{
  "num_hidden_layers": 14,
  "hidden_size": 224,
  "num_attention_heads": 4,
  "num_key_value_heads": 4,
  "head_dim": 64,
  "intermediate_size": 896,
  "vocab_size": 1024,
  "hidden_act": "gelu",
  "norm": "layernorm",
  "norm_place": "pre",
  "norm_eps": 1e-05,
  "positions": "learned",
  "qk_norm": false,
  "attn_scale": 0.125,
  "bias": "all",
  "tie_word_embeddings": true,
  "parallel_block": false,
  "init": "normal",
  "init_std_qkv": 0.0273,
  "init_std_o": 0.00516,
  "init_std_up": 0.0273,
  "init_std_down": 0.00516,
  "optimizer": "muon_variant",
  "learning_rate": 0.00838,
  "lr_mult_o": 3.0,
  "beta1": 0.9,
  "lr_head": 0.00443,
  "warmup_steps": 200,
  "schedule": "wsd",
  "decay_fraction": 0.641,
  "decay_shape": "linear",
  "final_lr_fraction": 0.1,
  "batch_tokens": [32768, 65536, 131072],
  "max_seq_len": 512,
  "doc_mask": true,
  "train_tokens": 524400000,
  "max_steps": 8063,
  "dataset": "wikipedia_en"
}
MLP neurons of a small language model. Each row is named by its layer, matrix (up: input weights) and neuron, and shows model dimensions 32-223. Each number is 128 + 32 x the weight over its row's rms, rounded and kept within 0 to 255. Numbers have three digits each.
After each neuron's rows, "fires after" lists the tokens most often just before its 100 highest values on Wikipedia text that the model never trained on.

L4.up139:155111130102154167156128111160097124092172151131128116142148156141102107155128176214132154142091161098111118078161136143167073123176130214084169069135171088110186153146180157122109173083162135165085119130143137086153153106147138114159083127136119101222145113116153132149042146167060147043120127129138078102174150163079097102112122091125095163121103095120099139095162123165171173103136084069106157125107192124152149106148114114142106080119114139093165141151081176125085079101181128135067152055111165088116157127152119094180136108119097123157125147157145119163139127155097109205
fires after: "Wh", "D", "est", "h", "st"

L7.up613:190101143120148140101151134148130109102170110119067152134140126110133099124085199052088183075171107116155110128105140134159136133096126087147127137093069075174197094173158126160142124126131144129083144131175050187118149122135096153159193121130139143155111159130132150077163159143135151116134195123162118165068073131122116152156134161087128052146137136151179095105169160128126192144164085094041108101135130152110104123087105135143100159170146092109143151082151146108130132138078104127182096128069200150089114129136114148117110065140145158137177158130138118108145115103153138174
fires after: "E", "ent", "B", "at", "Or", "C"

L4.up827:136133052142143123100206103109129125101062134126114107100121169155200084124118116098112129166147150087118131167168133139120011110114115082169131074160156125146089126132185093138113184142128132154100137110105102144161177170108127146142141145107142135118112087188142123125152120147116145068169167108155087157115112115091031093100063128136119016117135158105128066126160119135124153112132156147121185168124135182155150129063094117140117069127128115123121129144138152129099145150165102077111088129083087172169118126114152211171149175132155197137089099176129158125142139151137133149
fires after: "St", "st", "Ch", "l", "R"

L3.up727:145101161136115103135106128148117168053085087083166095117080147108041122102128132118110122085114143128081092173108132103162102100112139123086119147050063112156137187120116121159156089138111104182116119182148075153097174139084074208115107170133142122145130141151114115212161129114147183139125098149060080120104185119179144156142120100149154134113109130125115128155096146093104116136154083143132087208114181098119136144124164149102157118119123188152081147111092160136121147122095107096100118172122107190107058100162094135141129076147145181133147224136145129060116105139118151164
fires after: ", ", "(", "in ", "of ", ". "

L3.up499:137100146132144074165126123135160137154087167157095115079191123141145091171125138126133143161101112098114139152091086165115094134153138115136143136112145109141068119120134117138134127163123114089074148081130144077121082154119172181167065149171115149188066130165088120129103109106096091114141064210101215144150091113178126119150152113075093117154102129098159141118142147133114177115074101096116121073110170092127192210115135220153163137098185115118077050140129135161083155179122167136085138167123122122073129104123164195161133100129116186098137141136127139044221127177106111151
fires after: "B", "s", "I", "S", "C", "6"

L7.up605:124131099127199117090132098109113165129104105071168135098151151088093111155101065078086090111162118128100161098097099171132165157136141041174099133134138104147049128141135146124177093090155161081097107094142143194129108104124117119143131118159137115149143119157193125100136131167151128168144108142190114141107088130136099127137191166130102104083128156056128087218121122159134131123160076093105136095120171147150092133143145132105109180177155135113101138101097140193101148158155119088153115087146186107175120131126137114120126140080104111160120125150168089103185153165124180093
fires after: "Ch", "au", "ch", "Rep", "E", "pro"

L3.up192:131164093106176139179109143113169111114140126099065150148165155113151044127089046160071137152121144101132122134130090147136134145145137099159139078152128101133147159138092085099173113137100127123071112104125111141121105150146144157208148154081126176150107132135156071162124151127135170097136152175134119139173162121154160094134134079110148145100139116151132092129046124134074156142167081124133085106202140088116071134086145078132183153142119192128152093155139140186115182161105109208127125129098108133137107140191072074144109128202075137075099146119116100111172137179149144176
fires after: "E", "O", "U", "V", "G"

L6.up351:173124140116101058136123101115075143155050095188046127057133127111126132132112152107150110161127099134092095150120135103082167077157187130101101095157130105143123147122138126207153095147130150091087142145111137177178212134118159181143155135120101132088112128193146145128163137069101119144121124113175139129098070140112175088194093054148098163102093143146127145138075155151124159090104209153121113142111152136141191107085177102141161140134130083106153115169093120146083134102122099135096053149067117135124132161154176140104089179099143132153120112129053155110090066163132109082
fires after: "H", "el", "h", "se", "ib", "t"

L4.up717:125183099123181136120155188165131140123109179114124182208141138130138168115124099150102139076128093154158102129153093104115066098092118123147091119145147159085078102102134092091130151123114185137157203089137104130102171126135124153120092162063109104167059102148144152162116105154139149054106134118131095130084094162134114097118181123076081125087075208092050119164116166180137115164114106144198135152088151167150138161151119140127153122134175137173102070150141141110122136191110123137142141137126134173130100091103125128101170059110166145098095132119132056125148084133152140096
fires after: "f", "t", "de", "d", "a ", "T"

L6.up805:095127101119182103195125072076121092139067090136147081125143108133093118072158154168134155124116086147147170120120141133140205150131107105131168095144125100109150127131149121136133166107111117133096153173102121090124128125178173183155110160095156133160144111133107127109129069094120090161116138180120128081169170119119116107122098197179072105080088096202150161121149100132089078091152134121170200125092078117103112131150135142162100162096136132108115121104175148113073138132109139119112118139114146147088121180113106122135114118120134097086111145208088077083154168144201115152
fires after: "des", "ac", "sup", "c", "d"

L4.up659:129173157146109118121158156143110115119092146065141136124107085108176123191197173195199109142143140062099125100116171105157140105123140163124102153071078130121153124140170116111077144145140132101072150185166105093136133153185204126133149186107095117142147135105137152106140164135097116119100089204149107169109035137175139139190103128112087107129092181152119110102127128121099078147086112108106062135190141069152101098126125149147188082113099138179128105126125114109123133128099168085129138147136165125125148144075092126131190134174086177127088150128119108111096100091110111080
fires after: "m", "be", "a", "f", "de"

L8.up10:114203119132142137187128094080078132173110113122077113135050215084116101109123144103098150141152120130155128123126125137165068141134155119133069096139089175146146148158133164173121117153156143149076174113145169102043133064147130146144158113097159082157147085128114121132169079167113106066188153147119150109109118151147138171174135151047119137100102121093168130153146168111081132103067128109164146157185138180112153094098174082078146184109129115168162129165088153117113066136078168161076071110104133170200167143122140150118131100117094095121137113101179084158155136139144175145
fires after: "p", "P", "per", "st", "T", "t"

L4.up607:151114098142162121098107118136137137187064058121102124160116124109132104143155133136107094143162160129121134143107150108097102099124125124156179119173188120075114139150144122132146150133130185087072108116091101125142150109113171091124062120154148064160137125131116131101090097114167161057118154126134112140136093105143140152158141121158121107108102139082100083122116174104150161132100212135083108121095194195104154151104104115120176129080178130113118123164090051112161123125168134067152147149067150137137142111145142127148103131183147128116147111195093160219167151149166114171
fires after: "Ch", "st", "sh", "K", "g", "ch"

L4.up520:138104135164114102165085185089109159175147132139115063181120137181150177130134172168133113069156106150181184141106104112128042097130073108121119141115112121114105102096170136134166132085079092079073102084104088112098166194094110105130071188138172141086080160197140198145099113098075131136120180079115108132162146112164108171085153131116097093138128121132113080120103146163172133126116124143134113125088152112148118178119107140151116149172130113070136127093100137197106134131080148110111136150202167158108125098137167148151151126168135122133129160101106133131081165187194099105
fires after: "D", "B", "A", "L", "d", "e"

L6.up454:161109143129096148130127156115149125176061077124107157105129184085118107108132135126176148115121105103084115109185143094079059143101190144161158105075179119095153155151171116131110127152134151157131115135127152073108135123065166164129125147128148096161148162106165132136172112095112035062125154111119123103141170079180141108081084119122077065136092130182074089147123079119098145139169161173121108097142104148116085137155095184149165159076145091156137180126119145154074083127162106139115185080166166135124152105168164071134152104154152110085132125162129170181100095163189150121
fires after: "D", "B", "was ", "H", "K"

L7.up843:152098094118119210128091125130130112156131113143171078048131193095140131163125125157139150116092113192178114133142105148122159138122126139172114166089139130076134109168199119093089158103071080172159129175160154120138124116150158094097073105125116123104152117100167141103108133114133127144095098134114106051121056064124142165168121167063183218161130119158167115103091130111173152165147149180090094162057104102116154170083116083177148178140114146137136140157051098100134104174131113145079149127187134105123134119087062164069167120210133120123175120167134099099131119158080152102
fires after: "In", "c", "in", "am", "um", "y"

L8.up203:105224133187145153149114087155136136137122217104099145153075083115090117093114123107200124136100134156108080113118161102138101172095138214101095132103135104124155162098131124137140086192121168135102080143122129152121146139111167081110084131128088132093131065162125051089139098143142074124109196118114138141113138074142147094128209133037133122142057102140104109120080160157134112162129078104131081139077162131128162134176067115112144119103071147136114144169168203147119117138194165117111135171111136184142116146156120144148156153134121157120183190122124128122086116092068093152
fires after: "inc", "ex", "O", "p", "E", "c"

L7.up745:087088115130181218151058162128141137091125151163155148089130129191094157160172106148151148110159100082105126115080090094138113120160136162079138076118119111131116142162175122110105157149153090145109170125131093169150155086156127164160157061101072102141126057068200111087123076127115097110166133147175098094139163133181158103094135161148152114148101118141132095123090142162101094113120058146057118157139185106158121122122159147178134152069147129152128168170106182125143167161110138128120166124156132115140113079151059131147105110135128150173119145167181107185150154074135114130
fires after: "f", "te", "com", "ri", "al", "re"

L7.up561:188119166110161147144168157146104060107159163159134166149098093148095117132105146156073154107152077101128126140105065131130177053096135145085124097170137144143190089152133166152116122078145173115118082153119152177178129099141117075109140149054159165103120083121100189144072131121093110160141154155130135140094119202065119165135102127146106118039102125159096174141144167154102106156120091093171119158072166093121145067165110133122105107150140153109142112147131110094119138114155098097173124089080171101103144080151153130117115102117116131168103190137126116156210118121112089128
fires after: "st", "est", "h", "H", "w"

L4.up739:137145113143139065118096097152057139095161125126158138076100105091212118154123124106080130141109117093100084179129101155069184156175105171115086099118168143130146175088195136085087119159103125094138140174130137168183088117127112166121172122092134109130114083165181111168126173098168164143106058140132098098100112107125050090118090142109123177108150108180187135150110158135116131170129131110101133104048137060140136138119142147111146069150090109143114151089091149145138158132113104145128174097101172121190142140105118070134096110148141142130127200131058114083142133172151128151
fires after: "A", "M", "K", "L", "H", "B"

L6.up641:080175150149145103097163105145052134121091115162151143162189170130063126100093150142121122027068129173090136110148090111139077085106175103162070145131167104166107116112092079123105127183113195115156113127097160144154140132105136106181133126128129142164156135063134168098136135140089124099105159173146163133089181113069163134094105100121146099078112052134203113141089146091095145080165139099148112137107200088130164103106137174129131165113118145141138179145173158154086133145109154175205116131180100169127141148138138096093154126133130136156105107131132097066188143129115114088
fires after: "f", "si", "tw", "a ", "des"

L6.up848:132172129077134109110114163109102132109118184178044102083098174160161146139109084102139166185153140168116083177125127104124156101092108142116163115146145092161142165179147125138121164120120136137129109167113198125148163098123137166113114113083135083092139082109140125132106160051143082139118104136114089143151094197082116120063130121129103160075151076176132155169105117145127133131166131168095071140089105082117106150082146135086207112149131140158116134133161088166108124105086105112190160126088081087092186126181167112174148142108114153161117107139101148087102129094170141085
fires after: "H", "h", "S", "K", "res", "R"

L8.up64:161166049105126113166097170134089112146072156144127140207118161091112136082033133114101138063149163122192117178179130119157079133147130105144055172190159130134116114113075120120106084062102155193100111141148141080117121118104101194138127102093114147149142140130118175082167152155151124133139126139164146145110121157119129097117170157143125199085125160125171118088158147104145170147097122119104118066188113143110122110148169085063101134101117184169147115103097150150149123153029147098082124167114109141167145150137148119123155068155061125073122152147060127141119059160129145126
fires after: "t", "or", "e", "T", "od", "y"

L6.up184:089141117153199159144152070130161087177091131170138122111171135161201116144141116046153081121153174103150139108101071097116129185121094155063148086145121146118116114138104106109138113137152153136127079130146129182175194161141110147110106178125088117194093102183130093139168133143141127120098071129150127108116169098155123129153120138141108196123127135109153099147178087122143153159111128058145108174134135104148141109179131100104174114162128096116045103089091122142162117114156161108152086085081161104168138097133159126119130155126111116137146154096185146090113192159156105093
fires after: "a", "as", "ch", "pro", "op", "ach"

L6.up855:158175166083107167136154122129140170107121154114188124088135135127139098155056130118142078118149124138149146106160150083090146106133156174112101098212178164111181130145121122115168108141117086089136092160178084108131129091128158129112177194104078139202158131139078093139115143108083061135163173118103155082117130172079100149150152130110071119101105180145160115163149165102159110121092139119189082121121106193178149134176141164167087117126126162073126106125141154123112113126125120103086155092050143089066124149132112140096101109140144133116130124139147137116124085141101128073
fires after: "ri", "i", "cri", "b", "po", "t"

L3.up371:167131142116143103163180095191148142119117127139173107128152085120128175211201141167140119111074132108109121160099111138124144079176111165100128135169093161066116137139103100201095148158091138167085101112176092125151150141143092068128181151106105099134186095090113184098119107156149117114161083149144097134090129134186167115167137132160129100074071139112129150144107122122130084118068109130175081121158118094179107116177156165094117146097112112167153133103131106139103125155137147144161120097135148189140159180140120112067155063129122101081119141030120130102123159177106154077
fires after: "e", "f", "h", "de", "he"

L6.up13:121153129158173119188079136113100125149105089068119151072142114144099103092174104089169082128076111091149120072080109100175131166101094209146134116132168182102113106114108109077133179104146101100096103124132130150134143190133160144157127137141094095136110203143142109139086131090138147084116080140124155125133133147095106088023103117109114164210189142162139091128153138068127125155096146160091152157050080112136067167162106157107151140088141115125134141138135150162171169148102149161177077109143172147182115173123161134190151104032073159109174070144128127106121110142118143137
fires after: "ad", "A", "at ", "er", "op", "i"

L8.up477:110120137102098155120113167149171129169162160067138095133138151098153182126098114162137112076123135114110139146132162113127149106116099121155140093145070162145113127106095125099194089123153115144193158138119157101164165105151161107181201177111110096162114140182123119111135125119130108099140162124063162104146030165163104125123127106136069086153154165179083119120168127153128129080125138155111139135085122114054119111115087169153148123123089158136072084196193112106085112102135060114254112109130157124135158121148161124134121155125125117115078135188147138110157136139163131106
fires after: "S", "s", "M", "m", ".", "B"

L8.up271:135122077146064176151169207109128166121093126175133141092164120136132152155138106111139123086069103080126186100167084099102171074103131142143147118129134144114114166088131131118135112090133098128138145056158097115147171100107195103165153088084184159112093158148178096096189154119136163131095107125119090124071141140202159090104106134148129187073169169143169166119116168119080145072168099145089115103068090185171119155125111138132155098108173128177089114120176111113160118204145180131123190168075165110154068183113086140123114094136121118105108142138116096080140095126101103207
fires after: "at ", "the ", "of ", "cent", "s", "in "

L4.up612:169123134134115188188112152137080121090180123164149114108141135194085129148130185177078122108188101097152089108115116136090101174136096126148097119082096115177077146105118164085156079160186116169138060149071118175092097154097118152157115075086080175161128067068161132119174090198137141116101119118179103135155163114153087165135112142150163120136201101087116182109123130111155124130120102098089138168125143125172146144166121089121137152122062080149151134159101121131170075109092177129140136139171150134162125134094072148141096144133186124131189172106098183104142121126119121101
fires after: "re", "f", "v", "iv", "rem"

L8.up229:060148154117140114101135091144157139152107098133120146124145131137123118081133121176121107094115125044105170180184087126117168159101118112171179137131089146167110113089102126074122094066120086100114112154152116161126121074125081098201140131147081158155094132106118146071137132123114137160130185139119114122123108147125123148098125135084136102192150114118148097158180138148154113091137110103112103100084164148086054146123161200127132153100117123126113125171077125063108106168101127125166087133241103051159137080140174160092147159133139173119143209104138157134163191152152068099
fires after: "M", "am", "S", "H", "om", "ot"

L11.up237:130108128079156147170113125143109145147144171125135123125116150128127092128181080098072079119157138066173167161097120172087047078113149145164135129175185082114131153119164123133110119086136066177132139162101108146107150117086173103153117150145122126181152147183106120168112106123183098119084161108104140099093134140072115133123148083131165139172139157112092059133094126101105152165121113101068125076098142069174108104055162096107213103099129154171163101146074128134070120069143108200158123112153054101141147153208107180165109119109139116128164167120056148149102124088137101179
fires after: "V", "v", "P", "2", "J", "Ch"

L9.up550:127169130107167137075111102143172125125089169115040123156140147119099144080094144080165130092097122146135112138138103161173118092100104145118049103148108176130103121068178154173151138135072166116065151136099121083201128129121188127208093094114081105127138164083202154080132141121105096128119137101193110141127103159072137098111106119111147142088092165160144193111163130093154129086168078122093131107092105181145158123108105105135163190095183190144127165167094144176154129116098119152145159097113114120159059117129104172175120137126116151084156109071122122143137139113109110146
fires after: "f", "the ", "u", "l", "i"

L8.up883:140115085159198129194115179181145169153140157149132085143130087117141163096113141144146171094079101162174118107138130170160155124155090172141095150091124125091101109096158111121103130153152093161102052170075114185127156106130110203122161146088102097133151185137130105102076134158080091066134134174116126120121158114106109144090084185124165149194156113161120122141126167080136175127141116122169105099112129152114174087160104175105132142131124108151144164110142153158144161094117171077154140154090132106080067175169143159178075131108121086098179130049082076138147079076071128181
fires after: "si", "i", "ri", "j", "ad", "ag"

L4.up3:130123110172139101113094097080174118160108115162135092095137137107138105121100102147136167181091087119138164131057119141154099116128131158076147140118135051225134135171150132092123126106078163130131130107110093145110171121138136118084103174157153066187122116103092061129193164108175105151125108150111136143175093133093137179141138109129156096170155147178156097135145141188129108117104093094077101073134132137169123136092132132170161150093202117107090096075175138116097052124127124104095108100143125185134116110152220170155176130117156166090162069204171171145121075151116120140
fires after: "W", "C", " ", "B", "In ", "bec"

L3.up408:140097133144089165098113069088177160118119156125125130116187130132104143117080098155147130153061105085141108122125176158165111201122132140153062127112123122136168085140176115144165119119098100053174110108147099174125106107126077134114122116134119146110092178074165135109136088131111105154159143136133112114122186108164133161139110108161131098121147159077156147100098136113127154132115130223030128146112175119133131141162153168143148098153058097073136197124099123093108135119108115098084104163134063182158144191145098125119145103160172204097150149159139119049110120211112082109
fires after: "R", "i", "el", "d", "the ", "n"

L7.up499:067178138147168126092138115172108090158137173160102120100114157111149165115130147101116127086155110109079133102081146165141171150196061101170057088166127105130163102101170107161135119135127098126107086124135147180074185138110164066146116188167085087134166139198083170161138089147142176112180193144054114096095068119150106050102120137183117087055161118167140159125161117146166170121109138114181126121115121171187153124052107109202192146142122147160099113134122131115132108125178171131099092098109109128182122098101089154124098160129096166121102087121156165152130170116103137095
fires after: "p", "w", "c", "f", "g", "qu"

L6.up799:115030181107106138139116156155097107195060105144192133103116125107089171100138123164136148049112115101126138103131111116146157120084103118076146117072093089133185114172167118154130135110134152116146155148182155156131153101113173141147071175079112144147123101113149106124150150078108094109065124192154161109116114073092160092102156201115125108164094147181083087114143145138137115101114103169183137175175129070183157097102133157146162121112182092166161178124164116128072109187146114140128103064141129153162147130108110133091166137150139145093127070176140131067151180123111143183
fires after: "ac", "ou", "u", "af", "c", "li"

L4.up104:101153082159117074088147124126107135168129175141166086143181174170144137170137115160112141142151192111110109163113161064136101087089171164105163122101129098176135146099120174180138119160098140121090134136131121161107108114161133098047105122078092121168155130155129160068117108097120107168075098205127126203191098129113116194122130188141106149144134156184097137101162148112179103158125160194040073133148133161093116112144083042140144118130141176159151093130193094079104069117109115141087086110141118166096113189163111137161150139144090159113109127166117142141103110123160151117
fires after: ".", "w", "\n", "W"

L4.up535:122154093085162107136148127081155173147087113108058101137118129089115056121130158182119180169113115123148091187101091105161172157147112133165109081057179084190150094155081185124138117085121109135096106117150176154184116088092134146194124154110104117129158091109181181058159102197138103125156184142111152131197108142166106130133129115105122167171144086137148116118095171110069144135138126156087132114110125070084115137105130091156177148132163086101079089141075141134101106159137111064089135125109097126139209069096154161113111100158084139181137151128114125111125101148148180151
fires after: "Th", "E", "e", "A", "U"

L8.up246:111112155085186152152109138152105154165164142155114103144156109155159057137121129111133098181167129188142107174072114122099112103095150157149152158114150086123105115118162169108102122084087136136130054101094107094132095136144201135094186136110167090101147166149127134160070147071093095106091130126169132177123108121147140117062184102093074158134131164130095116144126154159154135085130074115057132059122135092123121153110137134132128125124143182173072128167115120125102078093125135095147118150069190116148102135132134148131113159148112112150183112101116167168045128077136214192
fires after: "ad", "Ad", "s", "S", "K", "v"

L4.up793:161159145125200153155047124157152112180113146150129108107105186179171118121127146159118143063124103119187127114173119135100091107124152135167111158127151140087082110126103108143122122074153133139119172115117074116156166114102080148190086103103107111150168126147088164137157105084176118108106125106166140133133120164118091121170037158168110082097093132163083124072103080175124124153105156148177088100140104130103120110112072104144199156141133077152152094056158123208124139144090121061144144090176102120160063095208169133096111150153171122116180062153114130128104130156145149083
fires after: "D", "app", "rec", "dr", "B", "b"

L6.up319:095162122161039135144167086181130046125058168119172115100144176138127146126145105153106086136072130094122169170177159165109146120143139082157097134144158091115129118111132125155152102127119052139112140097088180074106052094068126068102126136101065159137128216115103096058164187127089093168127177124134149108108125128151145144121159143153111133118218118187134140113193150130117132085119121154151152174137169119138141141176113168078135132168133159162075175125102134155139145048166122147141092111143089122127167162129144077127129117130162167111085104166119130098131126175113093153
fires after: "it", "el", "om", "l", "i"

L6.up759:081116100097128104123157115196131197116059185150121176124091152107156109142125117140095108115154144127187117194106104141060108169120119071136059160121152098129142176161135132153117161093123112095175171101136169131116135164118172172145095132160178153120101168105097161186142139153157137080152173124109118169120064139059144098097142106161154182145070110131136154147103093113108142154111069105089086151147138101124133072044136107102135111149139093114138103119118122141122113119184065109108107109089139132114139100160200130131074076152055145142148166151137055147123141169202168119
fires after: "V", "Ch", "L", "ph", "K"

L9.up600:114196048160123144161149142071151134150133171097093177147107101136104129104120175113168135108106149093149096092122043157096112131144125120107116104130138101160088109123142186096219105110138109140138115087135115126136138126156114165109138101113119099074125137141102111069154077128135102101197134094148136122132132196026151104164129132152171186127145133083090179089076150118114134179149137186090142080079072108133163104059108112143163120107153141123106103123161148123109170118185134152118114175106163159136022141112152108142184108127185106068137177121151109101107153137097115129
fires after: "l", "the ", "rel", "n", "L", "in"

L6.up836:090152143094098097116154127159173116188096150128097064154151161164181134115147152141105147068084134157099133149137101152131151087116167075162080124134144210089140151127115174166087088128148187146117067155152156134145088119148160100155155103131089109083077123144218108104149111112149126127086113154183105145123138154083095239147151145143126129129127151094120153180140096171143138143138188063061099111157147106119093151070179073139114149156111170116177097085123099135139075111106153112136108169128110199105132172118214100118107101103104141174146142103131131118089095082102151107
fires after: "M", "m", "h", "cl", "c", "H"

L6.up496:129126077143163132131084105106137109136158135118120116091099083160129121098109160096064161092101137096178175154154118119098121167107137105160101053089199097135131090104123123162176139149113152143113141179137065166137157110103150131167177103130123071157132114171100094105126135147165113144153170123112111168174094183153117103181118152111227103167103163193124069145102111135134153178149182101174082122116086105161115152089117088098140099124178178134093112111119124184055135131126156124116104102120119097176160158122187108161087119227147136129124152138138123134135116126120176101
fires after: "E", "C", "O", "T", "J", "ati"

L11.up526:097149084125120127127170170111180138104111128142067125132091141123104110135144098152175210137107123103130140136121140171119133090185137166131132186167139079190084192102099167109139163126160105134095155128096151088120102155097204178149138165124100119133118156109113124105146137160152099119151117103153135122066088119134108085116156046170134066136117117125130116115098084078112112088148207153122105104158189113141218167149110110099131097099171092082112129160156183085125088136097175176126097150151112128110138186094104081203100096141150167140165080144141125074081166095112126167
fires after: "in ", "–", "In ", "born ", ", "

L8.up677:125111156114130146136134110100140179179103100108123137152125166172122108051164122125067144116077122077146113150158091119118131107083144129121136098069145137144141192108164100115097113198141151167165125126152099151176106123108128171102114109137185064144181134181159200120137099172129087074124082167100128147139075133137220111136132110131121137130109096136179101131094167085107132055094142112054083174064148086145145108090129190085165118071102052125076123138119128140055060081135139121107139142157137130079199148169093144164106121168126091149151187101191118151130126146130156131
fires after: "es", "f", "s", "F", "res"

L6.up559:139125153117164064167150128151147164153076133159192128140162147119082144116146090135142149126118142123080098108098103090110147096132108100161131139079127145047110103116169132145129165186144137140120184115081062131160201115123209097110151161135158167124083153185149163105098151175123132033092133144121196126095137154182164128095072122110133076106127086118111132085166176143107123119166088153161161128088147097154103070145131177123098126175141126161125069212115127126088104146115180158167127091205131156139123098160052142189103168110094135125115152139143105070106121131103150124
fires after: "f", "s", "si", "at ", "J", "th"

L4.up625:101126164163130136086125185136157106088073172114143123155126123183145168115126113129146116036207143093060082078115125144185144092180137117160163123110117145117141168123174122065153136132107129121149108105103139143137144120158063096155146112110099170111169151104166160121182129131137102128153171164107061117093087098075095109139146147154099082109136170108119101116150137109144174141092091139160112171158170177102195146140130090140123158139030079164138143149088101102155171138127053170139066106157121121176095106154082158143086092121103173097091113128093114084120118136106095136
fires after: "comp", "f", "sp", "Qu", "qu"

L4.up478:114164114125160125135162123144138133193146180087151097099138153092129084140117168168149092147175148098140103095123129102142112128087137121104118060150176053170118159087223128144194138070130158169110108131132117174107140107139130151122119175087116147153142160147083230123111152129121151191129084137086080178160150135130102146112132133158137183107220151169133130084117142128170157122111119119147135130155092152093141114141073036150140083126095135139122074133093103132086086144098132093083161074068149140114123164167154124057173137071147143200130123109116107133151136131147131187
fires after: "\n", "′", ".", "°", " ", "\n\n"

L3.up593:207153083131104106158123120137156124115123121111084137146107142147052168150132082128133115123115153109184123102103130124114082102149095126106156124084119149100144103137154148135200158108120081100066124071130139138102114133150082114170136161141122145180113147134121157132169090144103141119161108057117095167187097118177144081117095153065119078110167143077194077143130161130169167190186118171083162051173150179118158108067127150205166140141176141084137184149095111133096128171130128148115129150116160193118132126157127094140128070164074104167122168135109110131086155103093101180
fires after: "B", "L", "E", "G", "N", "i"

L9.up115:212218119121153189093120143166205163078095174149109133071122085085151106088138122147137150177084179182078134120117121120129128072138121154216089156152126169123120135177119116151163128170144134153114117111093151135133076106098124117144110140104088107073137086135132100153151120134099149131125169180117107141113098138089110157096119160114184102085112165097093162109122108131174127158140137080151085140112153118048081059141158100122103176127090181154172106130097159152068161112144125158095084107092102098140184104174113095183096079137112168129143182120163141157127128153075109101
fires after: "pr", "p", "c", "h", "fl", "th"

L3.up376:105160117128104145108106131124091062132166115129181100116123120129154083115093144138130140109150105161151122106121165165133191136077110154124062106139103079097117136166134134129181147118155160115124158108153146239116106104116041147116133135140061124183096100091117151164091132141126125132078173119102106152123179088144154183095138136197165137141207157133141113119105152133157087117154058119176177122147115167091083137106093110144127161083148097129107133085129095134150098184119186081048156098114124152124127069101142086077083155153165147162197144166107099121157120139220074202
fires after: "\n", " ", "| ", "- "

L9.up196:128126115109185152138135097131095116137132140140101138104170171198132099130157147055131079128149131155105070175061135132147141134098080117100095097116111144121088150124147184110172191171114084058172160151177137119120176117074118153180141164128088152103153167137081108071132144172171123169046106125172124122123142111121118099113129153099105093118163089164151165148136074097123141121101193127141091138116130106161139119125169131124111135109065168110142125148099147166074069145145169118155100125131122055146135134128097121109096131144136168128161183125104125131165077137062163150
fires after: "f", "ur", "p", "ol", "af", "aw"

L8.up340:169192178173153120173141179129134122140128180126119085150156110122146094113057144133061137109153135159134155077153138088093148143135170123106167110150101131102133155149174137145167100093107108094083130070135117085133118179101166138162121170141115175167070098149116146118102181141124048179145170143107128070144122105124137083129133103108110095133134096086117169119131144130136118090122139165110118139139097172146030135123091137218102183126160140069105188155076083199164137075126115129090108104097135115164139158118107102132049094094094093162142065142121168161106107125122131145
fires after: "ri", "D", "Au", "i", "Pro", "of "

L9.up146:102167125086081121117171166117133095122077151112162171117138125154152141168138114109160104077121136095135107148141126132096104068127099133135149137121167151112167225160120166141197149072106154171143125056134136088085099121086166157158158167153146162100146107052127137080124162159176143134108125081177143155094084137143113130109145076089134154121113141074197126141051076134114112146160075137092084196117143128152118101123111124121114115134193097120140106151098108090119109168026140115105132181143107132146124200138131124197182103100128099143092129160145106171078097052159112153
fires after: "in ", "on ", "l ", "born ", "of "

L4.up765:138109116140164143115146080112129113075125089111116163136146179105166115161082103112075130093073083152112138155129130157099119107151136140111144151133153121128124139143150166113200137107120124113097144184148140168149129110160178095095126096128165093084205065059153149139107114062147116194097178148182090137162118060103152120163148220150174080104072106123119081118116137189179158166145092093133100135094100114133163106163120118134085162141139102110063181152125085102152076122122167071103146089145155105134130167082146144173118107192138126137153107145089122158157155154075187118
fires after: "st", "Sc", "con", "in", "c", "di"